Weights of a small GPT-style language model, trained from scratch on English Wikipedia.
Size: 9 heads of 64, 96.7M parameters.
Architecture: learned positions, biases, tied embeddings.
Training: a variant of Muon for these matrices, 769M tokens, 5868 steps.
MLP neurons of a small language model. Each row is named by its layer, matrix (up: input weights) and neuron, and shows model dimensions 464-559. Each number is 500 + 25 x the weight over its row's rms, rounded and kept within 0 to 999. Numbers have three digits each.
After each neuron's rows, "fires on" lists the tokens most often at its 100 highest values on Wikipedia text that the model never trained on.

L2.up2445:523484479468547470498539453498531508482523532494517505454516523482482533521493505491509482500518505513501511497496525532481499514496530482464483467497585460553492443478543506502470525464487487506522497536512516530461509528503484504501510508524529510454503517550489505487536488501489484520
fires on: "\n", "|---|---|", "A)"

L2.up112:548496477474455500506516514508482488516500528523554503477476501528536499533519503491494477490531496491486461546518490514488535511488481498476460514527527507498544487435475537503530493440496528519491518492493494500494469522499521526479560525508520513501471523504457505479492522525484527497
fires on: " to", " as", " United", " in", " under", " of"

L2.up1371:538531499516448495462494521520478473509464500507512484477517475530514539493503472519490468477458477498502468508464497491479537518482473488532498462503464516496505513490522527459531511478505461520523539479509463531531477538508467522566477498512524523504487564480504544468542486522496501486
fires on: "\n", "==", "|"

L2.up2824:502512491500558497524473448475474474504493536552472491474497466500500489490521557536491577521441487468493481513523472481496492531508492514517467502522505471471535520503506467477454472510552486470488499491493494467467530510520496485470477459496536536453521499478493515551514504539520523502
fires on: " as", " As", "As", " by", " years"

L2.up1685:466500473437526530496494526486495470446496509447548494469517501496482493521525463525502477490480497441478490462503508475530504543484483516531482455484505499473512521491507468479497526459491458552485519492491503493480472569523466505490518470432526523519484542497497482513505513532469531511
fires on: "\n", ".3", " an", ".7", ".4"

L2.up1163:519466517487468515494521549535525524538517528455532513512526433523515503550529475485491479516456486526487510507542500517485488480451509505502498481469546496490511500506524549474502476500427512495490493463478517532514454494510517511509497468487542489446510483520531491507574497515493470479
fires on: " |", " (200", " use"

L2.up1814:517519498507513490526497499454529477472528488473520492528508481462451526467493468529532455502491492466522548526549517483482503529488528502492515536514534469523512468476479504495489471506459473522488491515520533496509495493451480460489477547500497543510484488466496474509492552527519503495
fires on: " |", "\n"

L2.up1234:500475506520515531500511477531429494542530471509488504520502479548462502483497508505509495499498515478466513501519547500512532484516492490510508499521499485502448508492490530489498486515483513534528492505563520530516488505496488501462524492476498479491449536507493508487500488530501514489
fires on: " +", " —", " means", " to", " −", " *"

L2.up554:528481528505508479567485529486471459505537506522450514476458524529498459458536483528508513491519498535470508509520524472513478525515516514520543472510525519482498442528515488535491489485516499447494481529499497498473488521507473510490536491528489467523542492539426468530513490476501491497
fires on: " there", "men", "y", "-m", "-M", "!"

L2.up1759:507470520537506498505509533448511528532489526488492525503495474499532460486525484576445517518506468481522490479492465515526486524497489486489518481521539471484570536476496490457473549521479547472520479432459484487492500505478474521541520500521481458474519518518484490441510487516488496554
fires on: " |", " and"

L2.up483:492508528473475507516478474484527497550526496509519515494532460502494486526520514453490506499492484537474476488466471455520492476483449483494513546512486497525460541504430537472512529499519526447514577477490481502494484484519520493501525475466461524482548538480469494500517498500543508482
fires on: "ed.", "\n", "\".", ".", "s.", "es."

L2.up955:496486513510502487492518493522515520479437513464498514555514492468525506441514497504472487460497487482453480499512501480517489508507542466526496504509500475521516512492522516470491498480490499512507502509477593534501454481464493519489487525494509444486445466496473471496463517492465510509
fires on: "',", ":"

L2.up892:515487507541493483445522520501502510468522478515535469561529489454496555476508520521487526515541504491522519527495490483514479509510551480499500507479481504492461453502508479477503481500478519537484489494504520471525449495474496530525468543492512521472443468503501528524502503504496500532
fires on: " but", ".", " only", "5."

L2.up1916:494530482543504497496547507504473486503498545494499479452434486508540501485530529459528500498530476514499487544553502509492469507500493509518499505501502491499517499504542530492497462492528504517511487490511523500491492492485502499518488486498545479536479513474458517520517465504495488567
fires on: "\n", " |"

L2.up490:507470456524562510495489440498528464519516487486514544494491502542467503469522457498522465481458498492463508471505505522512496508510502530504512518479472574524491491481496491516522461466519519483443547525507493516527525488496495476466508477555522487494478474513505469507481519481519509531
fires on: " has", "ov", " father", " have"

L2.up232:514460535498515464489529510459514522529548474480520499504491456517506477524519510471526467485519440507500508461535522523467520521502550509537512495493490454509518475448473487485478472483539496491500463493497489511503486520481504506483478524476430497506460433473543508498553506542447517504
fires on: " of", "ani", " Korean", " at", " |"

L2.up1278:492507550531462555482499505541480540521484529488482472479485504542502531530512496478522503481463483493512484513498517520531499513480474561492512509508509537522540522469518506463511475499460490519547526520529526496525511531506526502477535503517523487517499475465492500511478540481482502447
fires on: " |", "\n", " ", ";"

L2.up422:488521504537503543501565482494487516551496487496548529548538463527489496520532462507528510498504525476510526524507508470526501494465485482467519527468539483529513502506501471500486482482518553487461543502480520513517474469475512474502495534517489484479511456529505512521463524443488519473
fires on: "|", " to", "-", "\n", " could", ","

L2.up42:512493521531466493522519502511489474461510525545498487501499454518524536538467492509479507535512467511550522489551505503491447499503497506506448506502515527495488497474507505476487472566523460535447491494510510503433471502499513498459505507533516550506500488465575500497480493514543475521
fires on: " as", " As", " |", " though", "As", " 4;"

L2.up202:522500549503495487466515488517571495513445520525534496515498493517546508510571529514519476490514493522522450532521498468498491522527512512531523518461481531480504486465514527455495489505508480532502495538498522505494463446517474499496508521513532505514491477475525506502508434497467526532
fires on: " |", ":", ";", " –", "|"

L2.up1609:482518522504508458508445503462496538525521453507506545479457486501514501554553506514499545490513490543524481484506535528513493521456490537502488512477458509511479522428465516453499457506511514486488491519456504473473449489535483516516472543511464531506558501504492528488466463503514509495
fires on: " of"

L2.up1004:500522464475495469507492484467507522498497450479515468528496457495476467533518521440550500493448520530494490484521498498464495477479539521503527520515491532503510469484503511493464494530475502462490520452467481491507472543494503518557509497490540515463528514517453506493549519492483479542
fires on: " of", "ed", "ated", " American", "ured", " |"

L2.up2324:547541495449505559458450503502475517515519502478498475500508528470486536509484480527503528467509522509481483477544506520484481499500511464462454501540528494490466520521534539490484469530508533500462516486528507535497473505503444491497503530530537538485501491503488502527497481508483526469
fires on: "\n"

L2.up2269:522478519508505541473485499502514555465544486496474514479527516529534506484458488505513533508484548490512547521506519480531505486501553538527518516535504475481554486542514470473486524518482480489514547486521488492532524543487546497464472512462458476453472474515516515551483518495504524502
fires on: " |", " "

L2.up2274:494476533548493482497519476500533489498514470497546476472481499527490493474488497507487524472520449504548493483522490554498480519515470489503557488510505494503475506468494505485480556526482475459509474511510503480515497502473463519491454500499523457491492506485507513482492525543527519501
fires on: " and", "oma", "um", "–", "us", "a"

L2.up1249:461479512472508476435517525523517492536525507531477461509519479478459504494499473515512527510521493545477506500500488450462515505506501469499564498453502467497544521485509565467524496482489494504526446481479526482494507573512499496519497490515489503494508508507500524487488531513478520438
fires on: " |", " by", " meet"

L2.up1822:497496497496458515465516520521526439533530540471520473520508474525504519482525503549504479460499502522510494536537506456499501489449539493524484540454490483485465525511464512485576542489451482520470556530470500504457443523499531457488512499466507457472508462506490495499521507470489492479
fires on: " to", " |", " not", "est", " but"

L2.up2009:475474481501532501491515494473504527496484478434471524514524530534519475485509492498438518526509495508515482578501522502480489451464552500505471507552552463493538498457475489509513503503460483537488486462488536516520474520515514496496481484505478530548480507484517485503547522485507532504
fires on: " |", " —", " 1", " and"

L2.up452:557514487489497513484487490508491476465495499515455504491499516511522470496509527469548511460530548478535525511503553478485539530491550470558518490505522442473476489501482465497469498504487481522466540531527520528504508499520493490501514483495503518490506492508514518488476530502473449503
fires on: " be", " &", " and", " as", " r", " or"

L2.up970:475522496537496482503471501461485510493450495503500500508533494485456507469460506515497579521508469523467481495556497511518499493454501521558517478508515458449546549486512466489471501501468485524486494478491505506495430469465467545501506565483528473482494463471527506434505494535515483473
fires on: " which", " and", " a", " that"

L2.up2151:497512507472536495475486489471529458485498532494488515504544449495446487522471477521484491424432524460492523503533479497554495506412508510464505523491516473507460477431516513507428493509507474550503506497511545479540508505535550528539487507458556495536473479521520483508474490501463507480
fires on: "\n", "C.", "com"

L2.up2331:516491501531513501504517504513498520533492549511485524495461503470517500469493505524451497473459523497481463517499476528475508522525495571482528500493503516473504536468538491472522484510514531490508500480507495490527554538509485514481500492474489527465502495519509496490552535480541520490
fires on: "\n", " |"

L2.up2868:516492507471523449481529488520500529462449479486509477502564483511454519543479513494504492519486536501489535491505482510521455521486491490520519561476447476513535472524471473503501477493490521542464542486533500487510467496542523464472517499462506490498450499481495482547490455443545512485
fires on: "\"", "s\"", " song", ")\"", " Love\""

L2.up2219:481466534496473518484528514515515482518461499496515482516524504500515487502513519497541491545497516513525493490543521533527507488489488460463526473498534516479527499530451496478502536476515453479481499534482477504515520536549509497492495453462514519479473501534483485473496489512475471482
fires on: " |", "\n", "|"

L2.up2147:467520498557472522516462484514513520471513526524491516525415499479516498478463512490471522498492492511526503533524517489518522481501544525447522517534544484550540478492520501487524480479485496514492490457488515509479497525511530472482481481497517486515498512526471486508507463477445518498
fires on: " |"

L2.up2067:516510543519479512477535517532492516501510554481487497515457520531481540499532493496481544487456493486508462504530489471534514542486492507493473489499493487460463500530510523490500409511483466517512487502479472493531493519512525496477504490451476491470503520514515509531499489496495514516
fires on: "\n", " up", " =", " was"

L2.up2733:555514489525542462500497496488504507461460441483502496473521508545533536468476515523545486519561474529493527524516491471523500508508539494519478527479526522499491549496512497488523457511474463523494486514490501481508518507483506548517470480466530529512481497498523455465472481505574517474
fires on: " which", " that", " d"

L2.up1813:551481493480476513474523498526456480505509492491484488478492491500492503468457520470509503467530527481520470477476538453535455518476512511455484544473480536520498463463479524513506480537530539509502491469517488504527488523512472542519531522515509502478499503489530477540508497465499528493
fires on: " from", " at", " as", " particular", " like"

L2.up639:530523511521512529482506521503545524485478464481481510494465492511450508544506533470491477496492505462529478539456456502456484514509523478533518457468530510524519462483479508490532473520536504521458505500496477510554488508519497518527501561513457557562523497458534494449519478500472492506
fires on: " |", ";", ":", "/", "s)"

L2.up2684:457523471554502516510485493505508455432500524543507519486465504516470485491495513482479500522494485487528512525542510527478462552491470501472551537478497489508497501466503534499488445495508537498531494521500516464514466521463508465480486521483474520516491515534525476540431503480495518520
fires on: " |", ";", "m"

L2.up1346:493456503511470484472518520490498514490493505531511505439522484523503485485527491503477500450463502473524504488486478508505502516486495522529498484491543514514508492431492501470520497510492471510496529508507533494533502517501571511534506459520541467512552478470452491497512510536479498486
fires on: " that", "m", "=", "b"

L2.up281:479495488502522477486520476512522460483484520456497475528489523496566510521525493523465491477508514508498475565503485527484518520499501489520478455462510487469519481490524502518492424484522497490507510493504510488521523541594548506524549477491523494487548471507501490541475496503496517521
fires on: " or", " over", " part", " as", " (or", "("

L2.up2859:549488484495485508536488528503484462484494489538483498483510508508511497511511475506517472486495504511505526481496560493498540494508512506528456537529508486505492508470467503496502486556514504519488494490527500530467492516481477491532496500494504538479486506521506521493476443507480480481
fires on: " |", " —"

L2.up1772:490505545466514480532527518497508499471533509503479472490472506512509537501501483497510489459481526509526505495477544483501489442511491499508508490466503493527537510513491564486505472454479582515528552536510498519512489523502495507537506494527472482503520487517488454491485512461489513485
fires on: " 0", " 1", " 2;", " |", " 6", " 4"

L2.up685:549528492496498513505540533528476452490523482515508506492483508503494481469537556483480519451522483490483498501493500536537540515525455480490494462509484506491503528477508485514549510476492505470507512524484489540490492507500502511526511495445475550505477532480492482489486499481498465484
fires on: " more", " s", " not", " less"

L2.up835:524540509530508564499497508507522480491514474516500489460464483475520495500502531541509484526460541460500513510506497568524522497509492486544484467499493483479486520510501505490470494490518522479496462479473518490467518522540534522509467499496495485470475484493528479568518475466515497501
fires on: "\"", ")", "T)", "s)", "TA", "'s"

L2.up89:493473497521475491491522507533450503469471492500497491468469510554515525516483536493482501492505480502514510461529517509495497474517548502472489517507514464517514500467491583477522486470470505477497488526521497483528533506507515508510487525477540460527480502506516501562465535523477478490
fires on: " |", ";", " "

L2.up2031:513520519501511514501501508501520511512496497529501543487519480492512484523544465503531488499542508500518505484534532535512477498472575498480507500489534508528458514554470529454526518508486467491492536515514531509542572468535473542478502481459516511458507509481471534481464492501467486475
fires on: " |", " Mar", "|", " of", " Sh"

L2.up1975:554493541506475506485483533512494488507492498504512494533549491464528514462503493486504531516450464517500516525487483470545518528497539498484537468471528486502496483490500520509522509478531491504486556508488489503533475510480519477479464535456529516503503501519504486476456514501500557493
fires on: "00", "_", "58", "13", "5", "30"

L2.up2285:522498534445519523480497472478444473537515494479465493525516492525561510462521540503546482537510456492519513499481472464515500507484474490465504499500529499469494509490468498488483455500473478499512482533465505482514500490490499484509495513463494523516498482499497483497457513508468489540
fires on: "00", " bar", " N", " terminus", "13", "P"

L2.up2840:567518505485428492485490508486474492484492527514543507512498478509518517512498521520478508502482487494492519508519561498469492461495482478523502517514522512503471498486514549511513469528505534490459526541543534538517539487554517483491560492564500506472520481499529525485484503491466507499
fires on: " as", " —", " is", " am", " in)"

L2.up543:537520479479508501507540481493471485512473447486478479558476492483504523488517493485508503496489519483524554488504539505515545513482471497538490492543546479557498505491490430486505475466473486505487488508486513479484532487519516503443523512539488480494520468476503500490494516491502518539
fires on: "\n", "===", " —", "==", " ="

L2.up589:520498471528550487512503429505461501516504557433468527498504500541507510536511488513492474479485541425509497540566488512549490482551494469468507516488491506526544510518499534517516497436516482505493501472521533517495524496487502493509501523483544487504501508485478508510531514493491532476
fires on: "\n", " |", " against", " by"

L2.up2495:540479522496486540525510508510519488519482490488521523532512516524496476488494503488489468495464492499470482488521503486510496482480518499467516477445532493532457524486528470491496546497488466506526542510473507551503495483535486531522514521491507479542499507483490484498483508516457500477
fires on: "'", "”", "\n", "\"", "\","

L2.up2295:494520533517463486482502475520515505502549473475488511486474478484509455522498496518457516512531471446509549491530513527490503423512470514499520503517474503480487469461532516520516514499539493487465506457551490546479503515520466487459494522493522485474478518486478503567537482549513516526
fires on: " season", " Year", " year", "–5", "–3", "–0"

L2.up924:512502514482528548464553498492532516461520494538478511484466501474506466557491478504477442550533495498564476476555487505512427544475474482538486450507467538532513577489512484486478492539522508476496510516500481550483512472541475461510470457512498511502448480542526513502461512527517451494
fires on: "at"

L2.up2879:501472537510502515470530501484537487463492477481496454460468466510518527478454517450510477488548560493501500505444504473525484505516510481562493509498520491473532518559505521486503467503499509488519506535474491469488494520527509538468471505489499532467551535521551486489516486494479482499
fires on: " |", "\n ", "/", " /"

L2.up3050:491498524488510470508490513505500491494514493505509529555519471501491487552488502507469466453488485505533503499504495477487490469486526508542504505458527461467502510513476505468481506537520531493505504535528545514559505510526440506538486526459516499525547528493518493509542492563509496507
fires on: " |", "|---|---|---|---|---|---|", ";", "|---|---|---|", "|---|---|", "|---|---|---|---|---|---|---|---|---|"

L2.up2844:525504520505517494496487510467492494470465470544489465496504500500489472520511509515488523488508455517531516528507495483482512500492510506514519471506491517512500491451505509494506486469511494514509508500493503524507511517549501508462529478522481473534537515536496508518498539497526499525
fires on: "-", " German", " U.S.", "-F", " Mexican"

L2.up2017:495524484493475540457493518499519512472517475502481515503467439530541508477479507491439505511492446540503507499482560459483497500511508529493510441525540515496450494477482493530499542525499502459465486496464487544509503460433480514505485532470521500515538509513438505536507466506484514500
fires on: " be", ":", " –", "\n", " also", "\n "

L2.up547:533502494502441479480517540436486463535485461527519486490538478454459493511485474496467515483492487489507485496461470508463522466500527460538521496543543456490539524520522474492507498464464526492511489512479500462479513543500504512552539479498507455530480468479508500500454506508464527456
fires on: " |", " of", " or", " and", " the"

L2.up2827:475460540556541461516512507542529489530509548527445495452464513462533515524491529547514474540502511473481470492509482462513475479481474483487518507495518499446473501467476491501486479466555514476477505518496499514477510495483512486468532519510531565525509511500491451512528496492471493510
fires on: " |", " Center"

L2.up2592:477450518510478550495508482552509552499493521498530499509506519515514573521481551485480505538511493493499467488497501482530485507504458478516500485480512477502482520510497477509535527470479479525483498507492499515559516504503490470542502503476473478492484511497490501496515486483523540513
fires on: " was", " as", " member", "\n"

L2.up1686:518553522494470521510503550488490454492454477521498495515513513544499472484498479496520443478507487517517476474463502488486478476484540521552458522488503502523456538470535517490502499517504531455513538485534495512470496468519462500512457504501492472456469460480500500545499528515496491501
fires on: " |", " —", " led", " Dund"

L2.up2658:462500502484521502523442463508497498535538482474528498546458485491484470495515503500503523495486504470504482516522532473538479525477516497424546517496493495524522501498535546505514467479475513506506479479534519497514506525487502520539502508521418504516535493512504500521534520549536530527
fires on: "|", "\n", "fficial"

L2.up2068:509525532473522540519467501516489477502453507536487492535509446491491484535507536476480511478521543530503492528499459552510490525473485512534480500517490514515519520438474502554507461494497531483473481470525503493500521511493481508496504522466562450516492508475488453455475487525502488555
fires on: " of", " comp"

L2.up1973:545526473530538539513491477523516507492486518521447509525520516516504479515507537523474527497527486476526487534581507539534502483488532464504505494477531474518470488527515456482491514549484521473511516535496507544534479487483484498505515519529550528483491520494449515503525538487477498507
fires on: " be", " won", " across", " win", " as", " scored"

L2.up1923:416468481572512515515519500529513471498497545485429469471442510504511471510488501518491539533473481556534472514488507461459481470502509483507482486505496494496518541490512474469508482567520513496530487481500525495476476463488530512497524500512508495529503463517502541546472472526484492509
fires on: "\n", " |", " 0", " ", " —"

L2.up817:500431494475543497520513496482520524503509540505481488521536523523505513466503550511499479454494557520481472494492557516456470534527512538528492547481505511544487507480523488529465526502508519452503556471531471507555542481501471506507516509498464505478533512512523537500535483501495476518
fires on: "\n", "r", " Fr", " fr", " En"

L2.up156:454481502514525540470452514548556499494491511541491472460485525484513523522466497511484479514465514528514537544484534482465462446503504532496499513484496497490522514496507525490494503511482508446533487493468520517518491531463523494524510527516496508524505488565532491504467539483520537473
fires on: " |", ";", " ", " 0"

L2.up2341:510477480540477466522497495522493482464479516514479503509509550531528495514492492464473551434464491499544515526494465526509493442446514508451511461514505459494503472524444504540464486495520493505470516462510501515476559476473473541489525496458494514508481477479477505508546470493503512524
fires on: " her", " his", " Pe", " Polish", "i"

L2.up2532:478480515547490462535513522484478497498482510478496500545483543520454499440499516513494479516500514498481543515494478490506495502527485487515482484506494510478494524529511427538451518486495560475515475489508516518473467461468489500526497525485521458440470446503521517523506514486466463512
fires on: " and", " a", "),", ");", ")."

L2.up2914:474487507496474506469460503474523462515506525505504494459475498490531503527486512524551529511513477538457495460506485482504540500524469496546498529503492512488503540493503512475490516490521485471482520478480557476470502484490530502500482499501507555461513514530501520513512506501476506481
fires on: " as", " that", " As", "hat", "ho", "ut"

L2.up2485:501474509515475475548500483479526504554510489499543501500500511437545526498490517525471489466465503498453514537490549515472507513454501557526490483496523493505513465487511469495505515482500478477513528525513501520502507533501458444528498535543486504516488463513511506481534495524511517497
fires on: " of", " former", " a", " professional"

L2.up2745:476537486523501522498486495506519522498505544508528460521489464459499451507537525506511494524468517494495502523486484548485475515505516462538497554514488520475510508542520493478496550525502483515508514503463479520530488480528510532480506528480497489505480491504530519502603528507468546518
fires on: "\n", "}", ")", "T)", " same"

L2.up2470:518502508502505485503482473497538543526547501483492528532481475488490505480499450481522476501450514506522520512497524457493520458513491520484487450479513516510473465529524506506496517495513509524541501473514520513491543533570523546481453455480480443471532494538500540542498512496480504496
fires on: "\n", " number", ":"

L2.up1697:480494484514469478506517508515485484487502480549514530488483463513451519481549523509499476491508512499450522492502485499557528499514467466475484444448500499532544507458530516519471577493510505548506495539543528508480504488493511514494513483467455460487514536495489493510519486511499500545
fires on: " most", " more", " less", " spe", " United"

L2.up4:516517479498523477567475463524522526523480497478443496535524473509515527513487520513502504467500549474463534535498542500503517547479525495460479511483493514503483544494517542541488509492475496521494496547475485525480506532512522502476473513502460508527548503522480491493491508531486510516
fires on: "\n", " ="

L2.up3059:499511471513561502480502471539525485462521515456494507482484495462487522460469520478459487495493483481505503487523520481500485495490483517476525554476508454521492504525516507522491510533497484502520487511510536510520484520562461493495473465504503526494433499517541479511486488525480518505
fires on: " |", " ", " History", ";"

L2.up484:551512516507465515504486486470529474478454536498492511551510519534490547461525523475500488493543480494462469489507490478504456499510456539499510496503490516502492483507436534507532528492496496511524523546522509572496504509511488504478489480499520457515509568461491514466487485458473493493
fires on: "|", "\n", " |"

L2.up1860:530515503503549481512524488498499498465482536476549470476520574548456523493547528513454554477475474467472514524513483495490512497540468488463496464497544547509532497449526494474483514537527488497477460521488485541514517522546502507535515517494502532503509482506518488457447464472489501494
fires on: " would", " will", "IN"

L2.up523:527539469538470499571435512484504491509517528548512485534464478525519507538523514510494519470492489462465537516483480503525536510512497451473543511514533480461527507530486514515540474507500538499441513520481473522515517470548497486524501505533486475454500546535523479502520489516493462542
fires on: " ", " Sh", " Party", "\"", "\n"

L2.up456:475523480471525555551450480476500489512493468547500493508479489517488505490479512508479524503521533578489463532492499513498492529533482501488460530556514501508501522476492525460487486491527523508513523475492470512507490517470475501535470496537512503532494494492469480527497507461507442504
fires on: " under", " taken", " Un", " Reg"

L2.up2309:501516497518485497516536488478476492509530473499509500474499478545497503496508479512524506496481462541568513467457535499491506478524455509498528432455472485469458549453504501506500516477516540542486511520541495544471511507535512500501466489513479519514556525492539510485541515489498468465
fires on: "\n"

L2.up2845:531535514523456502468540513459490490470508521487469466494463491532496439519468482521518493480477468493508502564484537509543485447492496519508514503464483505492498451479502514485496503485487524514523505477491532521472520458514487494464496565513469473529508532476515462517498537549475534469
fires on: " of", " from", " by", " to", "\n", " with"

L2.up1143:530487482508530507487504498537507460518512490494500470538476495469537511523492476515508560517483493461521497475458521494540521528548501488512530515491516495469524458447451532509502475522494519514558482505496517484535531498528525447524533518513514485508493483515527518515493513489511541462
fires on: " or", " than", " but", " as", " particular"

L2.up1473:466496521533507475527529462502462473513468500508485522505491513477495498482489495524513511513560501528516483497506500517502503473470539477455489498473542538502462545501518501502492487523526528550504503478523519536478444497543514478526489493480459550462470479491501531477537532488511540524
fires on: " —", " as", "ed"

L2.up354:502498509463526464479505506493521495497457512452515478527538493540507506503505496504498467523531520515480530525479523537515507462450515476542502486484546448545513451502530480511567483502531505504502502520489472509513498515490532500498495503528558495482489492525538470537508507517495481518
fires on: " =", "\"", ":"

L2.up2583:486505538503491496489510511531509470527520501467496481503486533494497503528527499474456459559469484505519504445557555508494578491475486483510494459505500487465488493513494520463511538459510481472564476515486532511475487534533534521514491501487545496532488502528513485512518549486491515507
fires on: " were", " from", " was", " been", " are"

L2.up2638:502510524455484512470509454499490563471509512495530510507543463481504484436469506497508445502515496527492476468517500468485545471482549495487514484505492467527533485476476496504485511482463510451511509480470505505520504508482472505464489511492504493498442490446522534481510504501478543496
fires on: " |", " m", ":", " mm"

L2.up2034:493508485467460493492547469498520501513507502495479526457485479534453453500509480460501463488473493571512525470500517500527525492513521493508492552445533496489493460528505498479458511508507536530507539465469524511485514453493507477492519515482527447498519511553504542541522495484437509513
fires on: "\n", " J", "ip"

L2.up1116:498488498489541544508500498494550514449468477466505500504517466518485533525506471534500533507501489519546527512472480466531517539511513500466511514517518506537554518508505470458441532501490548489483464548488482495528468528506458477488563502536530542462485483542481489530536512466475478533
fires on: "\n"

L2.up1512:479500502485511463498523515550481533517519494519504488503491481579514488545482463520474491519488492468503541456483520454507506512491524505502499568458482531506497530491490526454503490471454461493517503517542484486530478492494527515467545518505474498513518473504513451502492500521529490503
fires on: " |", ";", "2", " 2;"

L2.up1156:500531484522515504532524491482519507501494499503527532461496531530557514517463492511530519445499509464526500476483481490496509481483497495568510539538513488483566498486505497513537509506548493497546521463507477483512545555505517532476487490502505532471525481513500511513468478509501496526
fires on: " |", "oma"

L2.up2633:477497550508490500535508534485507491515518502504495473473528514527474482501510442469497537461501461465505523499484477552536530472510482501529496498477463524489514543489510495493501539515508523477492508535470544497532512546550504455486508469502512468528528507452508495523445471478479513523
fires on: " the", " is", " and", "\"", " was", " \"The"

L2.up1678:520508563497526505492508515506505499476509516466523510523508470493549524536493434543508500499425506515481506523472495498519494452497520533485515568536530506472499538484495512487546474537526553514466499477498446485448509504503484500497510501508526524472472511534497497500499496488535541481
fires on: "\n", "H", "h", " 0", " w"

L2.up2054:489529528498511507472519476536509498537525471515511494470532538494515505505478500491494479529491494505445486505503498561497502500508490480445509456482482463537518452500540479515514481485500500497484468481486497551482490527475500468471463485477559506458528524546503500525508489478500489501
fires on: " St", " st", "-st", " hom", " 2014"